From a checkpoint of a small transformer trained on Wikipedia.
Architecture: RMSNorm before each block, untied embeddings.
Training: a variant of Muon for these matrices, 5277 steps.
MLP neurons of a small language model. Each row is named by its layer, matrix (gate and up: input weights) and neuron, and shows model dimensions 128-223. Each number is 128 + 32 x the weight over its row's rms, rounded and kept within 0 to 255. Numbers have three digits each. A neuron's up and down rows have the sign that makes its largest values positive.
After each neuron's rows, "fires on" lists the tokens most often at its 100 highest values on Wikipedia text that the model never trained on.

L5.gate95:160121141157079159156151066094074148106098074185171162103120130120137151128096115121079123148061103173156140180088104131079154140145167127164129106141067094134105139104148099084126139160105172149115104124153104153165164093130125129081095149126136049165152139162143103113155155057137120135
L5.up95:184155117147144080149130063154108180115096083167149113112102129120144155113111130139126110103146071097186146119109168165101126182073138150147154081141115153135080118171046157118122122172088139189164150136155134106107160071091150230105111096172145179143125087134165130080090120044145129134
fires on: " in", ".", "-", "o", "e"

L11.gate19:120094147181163172130114111138140163121137080127138127200137157174162141124153118105127128155117109171139185189092129149077099089143120099169120121096113172093118089137138139096091138170172127165187142144147076096108167113161115121142135133156190095154063063114217163115153128139181169161
L11.up19:111090222167081180142143113053089154129131190082117113086086113131104106121131131126124129160159094175118166125115127135130120121156132161196100131099135164085160180159051129099172102144070133129152094121112118118104154135102165117180174119160166113095158116108109124116201192103146133129
fires on: " (", " o"

L8.gate349:026132122102114133159156127130168111131112166149170146127129152169196125159158133103133188098142133154083207152134078119115142087110120084169103140104086128171151078144102146137109199064143155113154183104082070116066128108156129124129155170129125127130100146212095105138134094175137144230
L8.up349:137081152158107163137182176116119167176105165113096099123136118146122131087115125123124134152151158105078110094182142110091129121111135110106107176160110157063106144179139172073116128138143151088210119115062124174112162183129138166188137155154210138196083124110161120143093106140109187110
fires on: "b", "ct", "us", "n", " o"

L5.gate378:147146143155181113152129096099163089172101091164126103196120127128130142127115115087180171198109139107174136095130086151089120109103130133059171154119127130070126156120117147153144156110073126165128137162123105120095110110135171116149157142165181082109122154116156090094109102070137112180
L5.up378:116110122101105106139106156159154199121116130152127144151131074145076089152155123146137132131162078144081155159120144101077139180178111167086111100089053086155098149130106116141119129084153157084171081144150196129142159087104143148120126143115155140097130151134150097127134058196134113187
fires on: "g", "ed", "as", "id", "od", "ld"

L5.gate217:155183106168185160176107130066126118162096108130067151158136162070053171105156148121109052132109152126098147035116114119138080162037132196151087119172133121140114098096122121129133126100142102149158127163122124130142121075092072036165165128118083149083135177128107167116124083170113119181
L5.up217:136198134101132028142115107133097120139137134106146155145079182101198150098110093138133111157159117135178168112139139149139036126175086161081151155143137037083138090160101105160147135120177105116154086130105141135129111099093155077088152092112117143135070165075099163110102081108028195169
fires on: "i", "ou", ":", "is", "ist", "ic"

L4.gate84:133093150110113112136156071101122143178121102147116156097122174181111082185197180151100154114113121145153141148125118095098062148141107099189125135166127145093098115119061165136069137080087114127135147116131090156074091096128074115108100089087132147143095066167137128082103077111129114133
L4.up84:108109117098071108117175130107119091113163126127127143139133124107056091135061177039138125168140132138129130109158101138093178131135152170121115143125100118132129165045086120161136163164108122144138072165151123103108106152139124093117174118106086099129139142068119161095137093149084167168
fires on: " to", "ed", " of", " by", "ame", "\n"

L4.gate121:143126110186091119114133045071076177124083059151136162104086128178106157105156160107104168154055122102161099184142075143130130148185128098063171077111138130131187130160125156136103135189103141179102130135114110156144119131133149076132100120151151108156147130107134095108147152131134111118
L4.up121:161130109138134138176102116100074198137104092123085187086096107151167099161214108121141112140150114127173118157118119079143119130097109114168097071142155149133126075167141158155083112098164143139063088120139099146085148113148118160091054104111179134215154130089079154122189152131123114110
fires on: "a", ":", "y", "ity"

L11.gate402:132141109119150130088129117126133081150095121132111134143099157152162161069187106137194109133199144095123094166130173140096161131082110134130117159187107150127106112151157077154200168192105164151117115096115115146101075144097139185165107146165142118166114177211128114160113119100126170152
L11.up402:125135134126090122202158139129080055139119121063104158184077129137105138133112129163161127222168162187131124111105111124142157130126145146136127106080089133111130169152126119126157184121116157118085175091145098112127192113133120155139102118077174162174081104142145117060099104122152117162
fires on: " l", " L", "l", "ent"

L4.gate240:115075141151164070146141183131125096142139191113104141159098128118096126139127087177124107189121147072107165163161175152168167124174148105133158155152094083172125149146089137067211108159041165178087169108112094102186058145161140139140113150119145094106128108114120186124105152094155114119
L4.up240:143123133159107146212184157112135064099107121134152159112117112109123118139069099122056100138086102140148115129078133149205121088147113104199074080210084119139136083139181104114147123120160153142149169095132074155150165098118107124166151188074153128129132117150157115110141126086129105160
fires on: "b", "m", "od", "ap"

L5.gate172:084131092107133142078120171131096084146136157145128144152086192070128125116130160117176138113172090145094134138121173149085126142122121137121120220148157118171142161103079133121097122104119105118106123155114114189163175107099195171143159153114164128131134136142128143133112082074182113142
L5.up172:132157125151136131125124157106095116129106126165119154128084116130153104084127155131109126098196204202128110134131180099142092128149167122101107141151150197111107144161147146104115092100124118075150094130105149119180112092119143180057183154078082108111153121152150036154160011159109156167
fires on: "\n", "are"

L4.gate112:101154157106096086093077104076169131107170168108117172134138131143105173087173061097139093150087101124135062130102132203150122100116089108111082096149149123055184153107114094119103130149130161132178127153134135101061150072162150116150174151124105148154111160143145162131168133108119142079
L4.up112:082136176155129164100110111117111123078159151177134138153109187116138150097115121092134136081125160042128157071118116137140099155165154105107148101152085142100146106174155212128101148216112162118143094161138087137095160148144152116141174164157124195143139148100117121125149137142122139107
fires on: "n", "g", "ent", "ld", "i"

L9.gate60:100137109163130178174160110190154175124147134163103114108126134132117066129141103143135151129131110138087106111136118135070111090117172155199140154167125171128102121144142134106117126116164128182114024135106166186159095112140141111159139128140106076094091106214185133114128105136093100163
L9.up60:134175089146141120162172152154139139119098170113145121132108150186110093158102109151139176160194136168109141112161150116131165118171169095140137106094124153128071142135133118136099137123124129126145140143135134090164168095150117126117126170108065135131179163146130098090118168125209165196
fires on: "u", "it", "9", "or", "ut", "ad"

L9.gate429:148078111129118086163181069082078128094147070144143181123173145188162162076182165110098153169128180174095078166136130102147137076083166078070076182165113150133121146098153163164075076142124113127169093071142147105141144095121151109156204162175119076167124140130151118108148110118121148146
L9.up429:130116176066163103095137155104106118173122109121129078114107176113171140118087144153126175141163104089132190122102140124152127140092122134128077107096109104109167152126120117157108126101103176139138166147124082129119061119120122128131109179113113219134130136117071186094130127122153132104
fires on: "er", "mer", "f", "h", "in", "n"

L9.gate231:108078087121085117090173131063147114143129066139085108053124205156094098078110176111147120158100183133082185069100149105062121095091121178141115100116120100114171166150150105113143150122089192113153104120108141110082125148136133123071138149084127149150127091116101159128136059129200139133
L9.up231:090121117082126081104134162118127123102125104132125151143142193163147102155162196126043076153170200040156118114109124146092162095133128157110084168111081102153091128140109127084111169125113151109073121090090111101099171120143092109133195158139112087164107151131056033136172146124129133168
fires on: " to", "o"

L5.gate180:125151154126096111124121132175096149156158132158130147149191080140134154107126105139170087121154069142170108116089147134098042179163119095123119156131129139090111134099163149105146140115157119122101114113096179144189145182218164120131093147158139096187078061108121120113141125113119060120
L5.up180:125136097136141109132137115232147135142120101150158177150133119105135162181162105142129132135092166176124126155162121126143152140099138113154140069106148133094114065097086081060104079116127154127094116099121110171177127127191143115107030126151095098129167141163144087130099133107157130198
fires on: "u", "ard", "oun", "or", "ia", "ic"

L8.gate69:121171133150157121130097074101129161129140149119142173164075155148086122106149159148081198116159129095138178046087161135112146074111160157137128153155109174147117169105117141148102144095143179160164097168214115129120157158094155112077119097157085121124085167149143118132145192198104066143
L8.up69:198114103167094080171134077124138083121140157180113181088128132131116110119120086140105160081090157120096111108063062172129098031115135091107106123136147178103160139124140101108154109161030188140208147103171128116066119096109100146156105113131117110102070094148169123100140140146108128077
fires on: " |", "g", "og", " g", " d", ":"

L11.gate370:106148111146104121132171093120119123080078084127150162126092103116121083081133125094166106107121148100154165115111125079159066067110109131126073093128142133136092123162154136078163090094140132149069125105128109137137130130135082169095105100220114151150043115198162075201126088138220108192
L11.up370:138108123128054144111132114107155149098089182148156107166166087117166152211100153092116121169152072092139154128080144157178111087141103095115095163047029119133143073121138147141163106148127119066110156154124081087104158140097118184114122125142124123134162155142104124161110144110158144135
fires on: "at", "it", "et", "und", "ut"

L8.gate311:066146080147152112139108139111157159109097123130174140182156148051128121142142149153078130138104131164077164122117111174092143171122080116157146138144115149186153107186099170155151151124073130131115132079127176125134110114188119035161100134159115095132136102098130183115124121125142131156
L8.up311:144060055094158106159105138185127130135172132090184146114081156125162154145091097104081104105125108124133097097095109107118150097183127109125125110155185129122130154145116108126164139116071140084117136126170138194156107096120154147133124153084092132087086086169143094093135166113092072186
fires on: "od", "ed", "or", "ou", "b", " o"

L8.gate247:127169120117152127130143082121154121136112122160156112124111131157144129117094129118111137102197122078143112203118147126174134155155169073104148173139131117155149207095093138135136149114099088095152063128111132140170142035095113079097107086146159189075171074177240152133095056131095126142
L8.up247:118166106195111138128104172127134088166144156096113114167112059074113179107109158080111107118121160151075122123107103130131141131182152152119192096147088115171117077115068168142175149142116165126034157184060144149114100128118097083125093093082147136129118093148114144166159158108081123125
fires on: "e", "od", "t", "l", "ec"

L3.gate2:146156150174153127108195163165178145154140117138143123098173161136133147090079105165136154102116092140206137139094156179111120103107124109199168102159168143110111126119148133136147131125188204125143167153085110168071095113120139131087138166128139139197111134183130131138182139167164112157
L3.up2:196192037151189106105149137135123174117151094191109117124086131133115181110236153095149164104132144156124114123124102121081148117131145098090138136182146158139042117141141085111115091109161162098150082087144131149093159132123127118163127073136164133154098107135156127090173081101150111078
fires on: " de", "e", "ro", "te"

L2.gate138:177155084136128165114086142101184123076069150219117084113086106059115132142195108141169116113155141127175117140102078164183123115164177101195136129148124149175149123134119072120101120134120060122142083122111134108148098129175140115144128096121174160143109137136139108189155161117140117124
L2.up138:146151126153090173116092162076164171037089122164176118133126121080079150125203077161183149085139112127113199102160095103105095160113172103163125142108099111143180143096131137140130136091115110122042135124091147136150134178089162130148142140158153127107139139107143127156160129094074144159
fires on: "t", "er"

L10.gate151:144081141115157161144094127100139143139097106173136123163172111100074114149164098118095076141100127153104070158129114083183100148110145185123188101140128132132122164128156116153146098107108120111072087119116133136132098090152162029098107104165159103151121079155164138132067131173105137142
L10.up151:177114137130135154156119101155112091153105129162147079158051098101133165095142114149107154128128095117007136170154135145089074166150168132077119173080155141133128157132092103148163139226137090138119152112098124127062125119123090115102145144099136145135102079145118173120114137129114133117
fires on: "l", "il", "k", "e", "d"

L2.gate345:203124118150178115129111141105160137162154130143187065087165070169168149072100120133183102058125088112149120158096151121137155139110176114093100097135107124117105069134181139143150151133126102102152106096123102150102135030150176190122158180074069159081097098121126181194165153095156121123
L2.up345:192140132086124105170126112121038107112073142136162115099163074087145118135114116078114031114169137116094118157095151124155167169120117155110156123127130111101138120150099117119109153130165107133101072136113093145151113084173181129127109203130111118152119061120201132126116088097120158107
fires on: "on", "te", "is", "ay", "iv", "ers"

L3.gate354:089141109088152154112110102095064175071133142152135164078125110155171130128114158082161106118125113135158162152076129138136150177122092129130099056116083165144136131151145083190147190098114180179092198138130124110152172163146158157162149102182075106134179121164153152120091088141102119108
L3.up354:062128130080155117158069066152094169105125100101120168075101068160153125113114125142174074109103126177143100173061170129120138162139084161114134180122144114182109137137111167207195139126096162163120157116182121104168137113166122194196103154144124186088134080155111128078158121125094135121
fires on: "ame", ".", "ore", "e", "l", "ition"

L2.gate184:157108137105118095082128142123149086175124181129140112142130150077079132168149170154082143135151109127042130123141118056176153101062143078177091109128139118116092104120127114122088133087165171132082181145064138163167128143120087094145086123151135194113104118146154195127164081140206177130
L2.up184:090139116114076049101163148146142098155121113106195105078126128077042144177087130118110016123185128157114169117130170106121107130175158103138148141089081098117102141110106075119145161089192128113126139119067133141166117054132153063068136159148175148145152160074134075100130075127145192116
fires on: "ic"

L2.gate375:140142183124115175105120114083124132124125121146109103122107173077116120154131131136184116133107129124105098074111133117108032132181091136086090212187087091131101193123185131133142103119126154100157140091119033151076138141134108122182089101090144083131129136090134154149142188111045051147
L2.up375:138070174128112142114092152078165121194119131123120108136141150144101205126097145064111156189081123182163134062101099062125070088131030154105106154113115120081091136077131117130169147099174119142094154094079100148027141156108097134169151120122121144104133138143173137154108141104102090122
fires on: "f", "ord", "ent", "oun"

L3.gate316:165093122091102178130171122132078157144173206153144096145127097134144101126102099135129113081186171143116181127168140159135057090147123203118157169142147158090107156145086107100119153140155108135107112119132073107144106136168155125107187156142160156112146106129151071127148100186141091101
L3.up316:070141143108183163126205133139094192199135134165156136127129080162086117081122079105149139144138157131144136185118136184106092086128076102063142129110141100106088092156143143112119099149166126143085137152102148176114142111124142150163150081148138160135174120166158083162138118083151049092
fires on: "el", "ember", "ight", "et", "est", "ound"

L5.gate431:164106130165119144101156132127156128107068142160105078141114085111099131158093116158174113096172129148111129093109107127057181126151131116108149132136165108134066181129051126188212176119094109141120125120190157109159152118159129121090128117140136147120094144142102143123178142153135116134
L5.up431:094122161144104091087118172094166086135153106144112100152159099160126142164183159143137145092184159111140097098139147135142147136090173140154118150160120111148104140086150183100115135167118181094116181124150170120121075146123097076151123110096131026121114176120152117097133166156138165104
fires on: "er", "ion", "ation", "ers", "ip", "em"

L11.gate144:099095137083136099178079133103064092185120115144213088140137156098150071101073132176140099137160174085137131134054108123112093130190126141130121136106125153127104130105196082112221163154161152161082062105116116173135134157101154137147113112152068113146098102181100172092084081146150117139
L11.up144:153038102119120122134152156192112114126084116142107134091114142132123164123145116159146153122131138101119091125153076161133139118134143126094093170129073158109116178135110157133139170185118166151155145169140117087168138111145081179087115100162158092159137108183183153118080102134147143143
fires on: " L", " l", " n", "L", " th", "h"

L5.gate345:059109116119115171113102154145140120112109146159154152109049159097093174177123146138146187187168123177102153139076172171174162114137138189091101201072137167100160165143104111147125163068158077146106112104152095110099125100081143158117147133143142129144130129141045136128123103116120115201
L5.up345:125117101145136110101146105077109156176204075121091137164072142075136099149124137146055073147157100127150105084090158119183152097135132204151100168139185137143107111145102108147161100093171104119134128184107121110136121109098132171110118066078092132157119082125176139133126101091152152123
fires on: "\n"

L4.gate33:139151135116079152141065080092109149205067127116093146109104155094116054229127125114158099141133119141078173115164124139146123151141095108129092169108163128127171120125080056157159096098115150161199130142117139134166145116197125103112125137197108075104150101121105104160153139116194121199
L4.up33:133113070155143103153163116119126101135078148119114169097115142065155109177105148113136126126095128141203137146130115117166145208149180136078068191125163077117099135156133058126117097123113148077093164138132133127122062118192099085095117139055098098115131094108180129110143120133079120149
fires on: "ent", "n", "ate", "ed", "or", "en"

L5.gate154:115138120125119185113139114085119106130155127146081116102188063172073149170088164120094142141173134163093074135105154145198138108171126163119126135145083099146134116122127110143144093111087064101103123086077086127124123080091091173139151105154111196165128063094116112165115133138132121140
L5.up154:120053134140172128074155125132138178120083115142077150129082090164038108145171114132119150082127151128130124091154223154099131069125157178140117147133159154151107115131119114096151115158056102128177125105085103150162168122114067137072101127196165201087119076141188104115147133128114088133
fires on: "if", ",", "ess", "end", "u", "e"

L2.gate338:122099151139160137146164135144115098126143163098104104142096176148154161116165125119080083112146104089156125089123141130095184162122136131136171139055140090104106147090174107137113186157189126128114130120103065143114140150190129132202141146093188165107067122109073119157138151102176128114
L2.up338:106163130135109209155101112122174145111065083180144125118129133140127067127055115067124169150143188102122126098127122189126115144078113175125113103132185118125186109112150164122125119113148158055117191133149105147147159169125122121143109094119126158097110142112100144152061113146009177123
fires on: "ord", "old", "ame", "am", " also", "a"

L2.gate263:098109151127167186125092183169138065073118128172126056074132153133159170173149209163092122135083180125080124136098130146154083168134107104130150074157105136170192096181101154172139098096134125116153111115142102132140163134121109113074092107104089100133097068146168084120079064123135115132
L2.up263:123157172121096123134115123165095160107147172166108122152122103125091146142125113122133121075133214049113102189130092141122158138094153118166084114120137122161178112102082133118207111129115103135138169114127106165112129077109138142110162062150068137073086113191094102091132113113088137119
fires on: "ri", "j", "p", "t"

L2.gate374:156119157165192108111140130208136152197181078161048166204099169152180114116167122197148066117195138123078094106148115160133114163160156132075149065134198133097182085095111159116143109105097154137124151134124170109128110190128161105088151117179142152170141124122146143139186091112118080121
L2.up374:163141110131164096141127104110089179102121088156193124147094162077096180126160109123157148149151134153090135175126149165145142099156151135120139127112148159070124129141121134114117126065122150174124118090106103077075141127088070144116102110088127138119182193133181071107098111124100131134
fires on: " cl", "l", "el", "t", "est"

L3.gate137:113167128131102141127160143108116126108094111074170140175091143105187176141160104129190124091136139090133100158123125196140114041072139097153108097143071067103090095125084109169113100128149135096170137126114149175135113164074141149193140136166123150060064140150148188144124099168197106102
L3.up137:159149148151111082063120116101086130103166121100110072113156139121152118137117140131152126114166108071166132091181137151205155086128119136137140131117063121119145177105083117125151151183149100179097145160111120140135071205087148074144081115061133140110104127134141171139086140163185108139
fires on: "t", "ur", "id", "ot", "uc"

L5.gate58:158179096111089106112145117092107132148107161109161138123080189133149176172090156111182114186194111151126154143134177148129140136135104159151134063132127141170105102149120176138101100102141129122164104136107087110156115163116151148108145077157165112113113109153162166106146115115144168173
L5.up58:118151117095155153164189090113115155088096114145115180112149116118151082158116210127177151140095142108151093147155176135094086130114154169156142108098137122162083150138146122088127117156140164127077126133084161096106124195123116106144153203167096065134110168089102111119126125145140108107
fires on: " |", "•", "ast", "ited", "\n"

L11.gate313:071125093119094110163141120128079070175138071135034131120116080089151158131147090066105220163102129140087120119107130158119159110099122141111151136109105154165174135085116127070088113050072171163158173111127139120088145151167154065116172079113096086138146098084086151110124111117149164087
L11.up313:182086107128159135154135157116160174125124121115147105140123159127134112070095089122075136176121103099089129146144103057092129115114146134129148122060092142134167136159101170113149136128140125102190131131078124141091067158077143147113131148134179146168158131116082195175142089070104203079
fires on: "ut", "in", "id", "is", "er", " A"

L9.gate133:119130150101101117139131141106119094106152135108137132113123126210110131156135109142151123183108163108145184134122150147089100188164104077137116109092184116180102186092051140105123180159113099186169139082139152207181072095106087093034110063155135149148106119113124178117033075118083148090
L9.up133:105129151168107138180133117079110162163155132115154133110159159108128139130131110121136113121107121166115059109155088110090151148140119107103123142124090161157165137117073117154152131146171173107142128138158110075084171157162092110143148116090096134177108093136120097123107030142124124130
fires on: "orn", " in", "ed", " S", " (", "ame"

L2.gate28:146186118113130141095132130096231113147105124135123171095105177062113134158141088142146100085222122107171179114161115147173176082134173071102096080103089137161137133153130101128148060145117109120150137132113106096097106159122097070142154100122144135182035090138161203117105108090065138083
L2.up28:156129098109167122054106113117198149144049126181121125121116174067140111093160116130113136139139130069124168143132129176124148137115116116146157132135060119147131141156126113151149108159145142131116174125146078174083096178102166106160102120129139130175061096119140176162072146124107116117
fires on: "t", " cont"

L9.gate194:162102092124118152090092080092164186108072118182175133185052117098101164128110143099078137059143085149179112137135108125145162151121180173122130121138106117137130131157124198149166178096167176124161153107150139217108086126152133126165112078131113072125128126136184077108120084131144160119
L9.up194:101152152131103136166130135135093141152123136112137159154106079112083100153093068171102088046138172126167127145170162131106111108132178173119125214127148118205151089103129106092140135167126147114124089126128174101133166114122174145140079056099150082159137142179096097135141115094121150110
fires on: " F", "g", "p", " f", "F", "ens"

L3.gate446:118133085097183112162118098121135138109162200169129102075102123112039161136125192088142126107101113141116162107178108144119124147100155189083135094142095182111175154131126103089177155032152158101132130183163175094176105145107110109110148113157150126227130129138097098167161128129125080149
L3.up446:159114100166035160073127129087135128121149162176150188129102185179143165071145164151150154108100150099118136164100148103086156137155094099146117104177149115075128154136098133131104135099143109083209090131157157109130128141171129142110069069157145145087103131117154079193135194129042160120
fires on: "aw", "b", "ab", ":", "B", "ct"

L8.gate92:097208162103133117131097100107156130106107107160049149118077127118120119133181081166124158059135124088166117080105128148138112173172096173139147181123146087176108145164118137139137162110056130153176136151152187142131096142098090120120183099094129086151133093138182081116182103120145168116
L8.up92:127135030166109194101155056128107157145077162127084093156105069104113153126096098163108121056170139113110143114106151106189132105097156238116129182105146116125148101162155202163162157104086114130207111126172171130110153136161135148086093147144103095079109179093140131087175085138173137120
fires on: " F", "F"

L4.gate87:151104135113143134106165125168070075164193130081151131114149127130090151094157095190121139164164071158139159115140091178104119156096107101182103120169159119090101212111122115093090137103198110130097139164109098112113126009131134122067119082187089135118168065216171127143074090107110110144
L4.up87:070108126119062120133154119081144035131100161110091105116131161139115147142089173079090187168164105135082165181104119136169086115189122103105149140143153132133136088175074199092137153129117149236142117103130131126163128137144144133177140156110130070092177118122124150105147119160169188143
fires on: "\n", "ed", "'", "="

L2.gate58:161144170138103167037139141160169160086119148109082108135139137113213156164104100158122146130168128141125142099095167129145089127120128074161126126136155135130159107133116125131181127097135140119142099102101068163098141145140117106153186137128102136124084089109127130144135077137103141089
L2.up58:171136078117147201116153168147153147045121147138137098135166196186107180133128162127150170118131135128120145120145097135101177132071188078145113130200088106104148133163109120065132084162172116110123152133132189130043103090153134070117079145135148126157111129183151122134154151180112134194
fires on: " de", "d"

L8.gate466:091118174110131181088107166090126158085117089172141156113104091112150180139169106123136157125105167072102109107108157114103089117132151150083170097121118088109177104117142147137138112112155093155137092087108156147169165199149054093111153111151129091098099127152085059149098132094075124107
L8.up466:117145125141176183087130158083166194118167103122094108124143136103136066206099157110097146161107128102134135165144109121095157152123129112144117097153184150070146109123058117132130157111136089117154174151168075116183071186149103125125134167125142138076076129142131127109122142115097102142
fires on: "a", "ri", "ep", "j", "om"

L5.gate298:149086138155086130178135112127134146152088113126092139114157097125121087094147091119106088133128087136126103070117170151109137108119117141133095103108168154053108138130155126141109121098106161136089179140148075112098147153160181057135131126154134167100062159151128093152121094123144094168
L5.up298:092138104103159160118049152107095135105114166117148147145139187166138139150128085070109109084131149096115127125163117118131058112111106106124137132150154088107106115074159154183094132137157203194152154111110142068142178131107120128150123137171131152164126116171142096130127172160111121134
fires on: "ent", "ew", "ld", "k"

L8.gate347:126162114150178108167163106113130114118152125115153156165093152113174177090086050164134105150152117132132173092127151175187101114106163147121134117137122156160143153146075086143147093106176209089087090142128178122141148113145128080120151125121162082092153154162142140154120079140126120150
L8.up347:086151172114158134143195079167139188095104124140135136155056158129109119122174130162170052133159128139122150177125194114175140111125107110118087145138134159157138113180108121096107056070087135136090184062115151144139107135114099089134200134136155103140148116093133100138085110132155087066
fires on: "ig", "ut", "est", "el", "im", "ther"

L2.gate59:156180102087207080118164143107142115193176083111099159113161205108137154124154144113121102161143133106121177068057122129154121158131138126142166078095121087150094134138160118190155140163136117102171143162130149142135162139108095106123176152104153143142057152068069109117137093076149187089
L2.up59:129190114098164096145128174132092151141169151107077063131085184150167166120157123113153196168151069140130131117115079146115181114124128145089115064102086139133101162141128150170218148190072101133142141109132108173108175178100150081170142138152131171117096136125154132175107088129101127140
fires on: "t", "ive"

L10.gate259:110197130151124120157147108106106169120199148192141142184132175105142190110155118094142106102161122142109107120116115148152108129136088128119137150120107111129189157096072173138124161157139114142159083167172114116121193113102100092070156153082083098137137141160145201104120136133107127161
L10.up259:091129128147101172141167094161174131107139144126114143190131125102102148172101088095118116155095156146116142127099092154118081078122179115122149155144068180166158173167160165146176139170127123147168084116150145100140165156174159095105148183126111136099124068171128103179132099145068196128
fires on: " s", "g", " G", " g", "er", "ar"

L4.gate54:159150063110161054144080131094123148152087122141114032033124187153158165102084158125083090132154118086123044095160087139116098161117120130145076085104112094106129171148137081077097132081114184140094083124147102138101105167106149156146085094120150128120164102092075148119183090143182121156
L4.up54:138101101145151043117173175089135154125112125141133139096066148132161162116088109138108099138114138059142101092122167113118118172055111149111110112077126124131129098195138121041137097105056161140053077129124142110120104156159138141117137121144161144159112204136095125133126101140151088120
fires on: " to", "o", "ot", "t"

L2.gate188:086125110175093157108130118163125141106133112125128119070111131086121157100088122120165158091114115107107139146112120120116172152132108180096137077089118081136115120115151068134154103120129178161100087053112187099119200123163123095103136133127100086105156094190123157145141124135103126163
L2.up188:172148115077046152174195101134089113024096168187168100143179130107108141121115146091096108205151165083148132119158132136125134147160118158196176096117061117151124156167097132138118079157136140142127154122097093163064167116150154135076080125166139187129134117165177101110114166159121161125
fires on: "is", "ut"

L11.gate224:111158171184149146139133122127126102119134142123115137069185127134129084075102110094154080111148163125087127165163193124124155208112155127100086170182072125137157149088189130109191111166111162164108152118103118145163158155102144111109138117103143096127102145083120123155126089062165149114
L11.up224:119154138240111118139118153144167152093067112127071090105184110085100074122131133105136085102161172119094111058174162074111117111140172180098107112084127153179110051125159166135087085111109118128098139089153158118089138081174103116103160137136088122090095140127149094142080119146120099062
fires on: " c", " C", "l", "ad", "C", "a"

L4.gate454:137119128139133081094148128129109121132142111169150120095130117143124127130114104111114155177134116134109127121131133127118116106090151143129108121112120101066071131082128131086150071075174145164107126132179089223102110182124172120161137149157162138178119110151167125102198093098071109098
L4.up454:149079188125153097136104104078155113129155096139127137149146094107138160173166106192126128121161150089138091114122152114139089130159095109121141107102181100088064125156106066108114107079143108169083145126139122113090167141062071116113071076111131131084170145116120148138089086104114076095
fires on: "ly", "ld", "en", "ill", "y"

L4.gate409:118112138136124108108094124157103152192145116171153052098083149127154154117102167122119134114142139100191145083134084148123110143162123180138105060166065134090061132078144092115171131147122132131059156110098079151092160160123112163140155121099119103112162141160096151129126109154150146103
L4.up409:104134123163195055148138165075152183104093115147131122160121146112151114130133134100113063192113136137143077124111141196037151116126127143072157133065191117107130094208145102009132169098073164179066121125089145159092155113165100101114126120165116093140166104132129150101117106104150111121
fires on: " to", "o"

L5.gate156:210123200166159109149129138062149107088094130190111159136097126156188159124133163168120151093168101076163178130152143151130114139155101078093113107057114111148122124143124114121162185113168186150128150096135127173127118159148106117148106139170146075086163120133102140100166081094068147098
L5.up156:144128185091167134170174104096088176121109070144164113154136070110150152156096112142081165190117108092153124088153108164079092153185111144112122161111108134109123098096087143088155152127153073151114151102129112189162117130070149172151150112122098116136137124145154137150115126085097084150
fires on: "ly", "en", "y", "ill", "ed", "her"

L5.gate305:085099097118109093102150169099122101106186081174138150136118107092080125164145171123130108036213153180130106075090138170156173144136163144142096164152132121124079135120159115138112173108142097122073047114079093108157133095122154141092090105178110191162086135121145131149085099087149149089
L5.up305:080078167131087110136126146123099143147142084177132150122084155059096139209156159111111171094161113149110159092099161193208163118140169167167121174154126135127152078204152149157139142119160110162129145167125138085186169096121131148091144127176113137180078142147209125136131128073143137103
fires on: "\n", "."